{
  "n_layer": 17,
  "d_model": 192,
  "n_head": 2,
  "n_kv_head": 1,
  "head_dim": 96,
  "d_mlp": 768,
  "vocab_size": 8192,
  "activation": "gelu",
  "norm": "layernorm",
  "norm_place": "pre",
  "norm_eps": 1e-06,
  "positions": "rope",
  "rope_base": 10000.0,
  "rope_fraction": 1.0,
  "qk_norm": false,
  "attn_scale": 0.102,
  "bias": "none",
  "tie_embeddings": true,
  "parallel_block": true,
  "init": "normal",
  "init_std_qkv": 0.0319,
  "init_std_o": 0.0,
  "init_std_up": 0.0319,
  "init_std_down": 0.0,
  "optimizer": "adam_variant",
  "lr": 0.00121,
  "beta1": 0.9,
  "beta2": 0.98,
  "weight_decay": 0.075,
  "lr_head": 0.00507,
  "grad_clip": 1.0,
  "warmup_steps": 380,
  "schedule": "wsd",
  "decay_fraction": 0.852,
  "decay_shape": "linear",
  "final_lr_fraction": 0.0,
  "batch_tokens": 16384,
  "seq_len": 1024,
  "doc_mask": false,
  "train_tokens": 199700000,
  "steps": 12189,
  "dataset": "wikipedia_en"
}
MLP neurons of a small language model. Each row is named by its layer, matrix (up: input weights; down: output weights) and neuron, and shows model dimensions 32-127. Each number is 128 + 32 x the weight over its row's rms, rounded and kept within 0 to 255. Numbers have three digits each.
After each neuron's rows, "fires after" lists the tokens most often just before its 100 highest values on Wikipedia text that the model never trained on.

L2.up14:127101135132143118082096091091114104125128111180140127154112108133183138154102122142120094089149131163136173123127151168098118132177111168096118188131124141150143126184158080108093099122114100164135116169160136124073097129119170215156122155120052095146128138097156172105076176134096125116
L2.down14:165118108161173135081167102127140086105133097100152068103111113132104123154181122099131122139072178128179160152144123156110083171113151074126081170165131089136182106140142069129135191113109167161078129076085060152128073145111157094136116112068177149115120100117197096163172131103211157141
fires after: " F", " L", " T", " Kn"

L9.up53:110111137149093156148169108096121114173112143145193114122111120176148130051143163163148119078145120084151200127149099155108151160118111075096181206117047150147090124140147072111087146140061109134115088113133083150101159129090091163145163131022195187115136118124169104146115148152085159112
L9.down53:136125098046132162101086104127216140110147141102161109070166171097114100115176176121136141111073178192144104119184112041090130142106150144165164158153111150146127075120119103199123155141162062124085136143149157174167128118093134097145117081118127137143176083152152073192124117146146154105
fires after: ".", " fl", " hy", " comb", ","

L7.up365:128114108109101165140131116129112047134146161115136032106147170140154124079138155143095104129114078114151117037186109138157077122124161121072119123145106149149146197128116066182107087100139161128182117110114109119140157167111174084064123160081101116183131068135174101147127141121152123098
L7.down365:123128150099082129174114157153128123112136081115142149097098145159153156146125132120112154207106152093183129136163106073087079130128118149183107119157101116133137127132141171078194153136105165107104074116158136133111132174147053135148142118172171145180189140128067081083104137152147119108
fires after: ".S", " the", " a", "E", " O", "y"

L12.up562:106128077142151106126126106165122104080101067143137188152132154084150108119126118153150094143103136164163103152153132151137133133175133118145102121103046138048172112179052152158156165080089131128158105165158118172184126150184113148153104067151122057106128125115144096092128134093099127153
L12.down562:157152184082146134111089153093087172165109204163122114125169134109117147114123148138128176099168150177101146104125132115131171184091140143126121111111173061144102135078187081104109089181125126146131143053050100089159117122055161142129107172129167180159009106130121167131173113128128147102
fires after: " |", ";", " (", ","

L10.up317:133154145098159137197101184176142140079116130175106149165150168036094091153137119103098095121105156157148195134141072146167107098114154151104183140153165198135143088107138115128150149142112100169109150113110149111100087122113140110075160121159113134164130131047132113115072155100146080128
L10.down317:087106152150134110143104101071115130108133167132134164095117140150142179185136116135102142122120105145171151106095124109093135077110171110128158109160090121144120081211141141117150082166081187132150155150140136115155131174161081111140058179138106137132102170113105108103093104191106233130
fires after: "20", " the", "18", "The"

L14.up252:176116185148126132134102151124154104129122098168130115074169077102056179098114121126057116095130122101119085130220123151069138190182116136121136159124091134205147182153129194122121147130077140163157172119119168124097132061079148172106164129136106110091102060114154124123114171215083137109
L14.down252:096102171119093173141110159106124130141117139128183125123111183100159093165125061141089150149148129121049146147144098129110163126084122062124157161143157150094175154100134159159130068091161093117107106128097068174114150148143128129119112217158117076125038145105080117137134150101111122171
fires after: ",", " |", ")", "3", " backing"

L13.up127:101142137095176148093113117128123142093056163161193113147127093152129154087104098098127126112131147105132156130151067137158088202143140121078162153141140132119206110100166126095149099190095147127116118096067029125128134126121144126107179111150119162168186084119149124115138144151139127080
L13.down127:076188181142112159151138139160101176112162098094089139110130127132182074114082132107190156136059114118191118108103159123118147096069133162177104215133105186101099085135183139147138095083138101069148127120146139099150095117114115143128103195086168112139130110128068130057131095169148088123
fires after: ".", ",", "F", "3"

L7.up215:132145083122120143146075094122121144150083108155104096132193159159079176137096108079128112120102163158178118081152130134078152134066112128129130172089118156085164126153141099095149051165132130138129140157037126115158058129123127106172111116137120143189157076106172132111132131152135163208
L7.down215:182112120169127075167192112142060105104123124127145127127136110147144127095130134118148135130206125099151134144137156113140183090105126151124101143104081148158131151122078120155103097116098125118146150156227115145091200089096110175085110132085141091144116170121136150115123123121142138041
fires after: ".\n\n", "%", " end", " m", " percent", " Sch"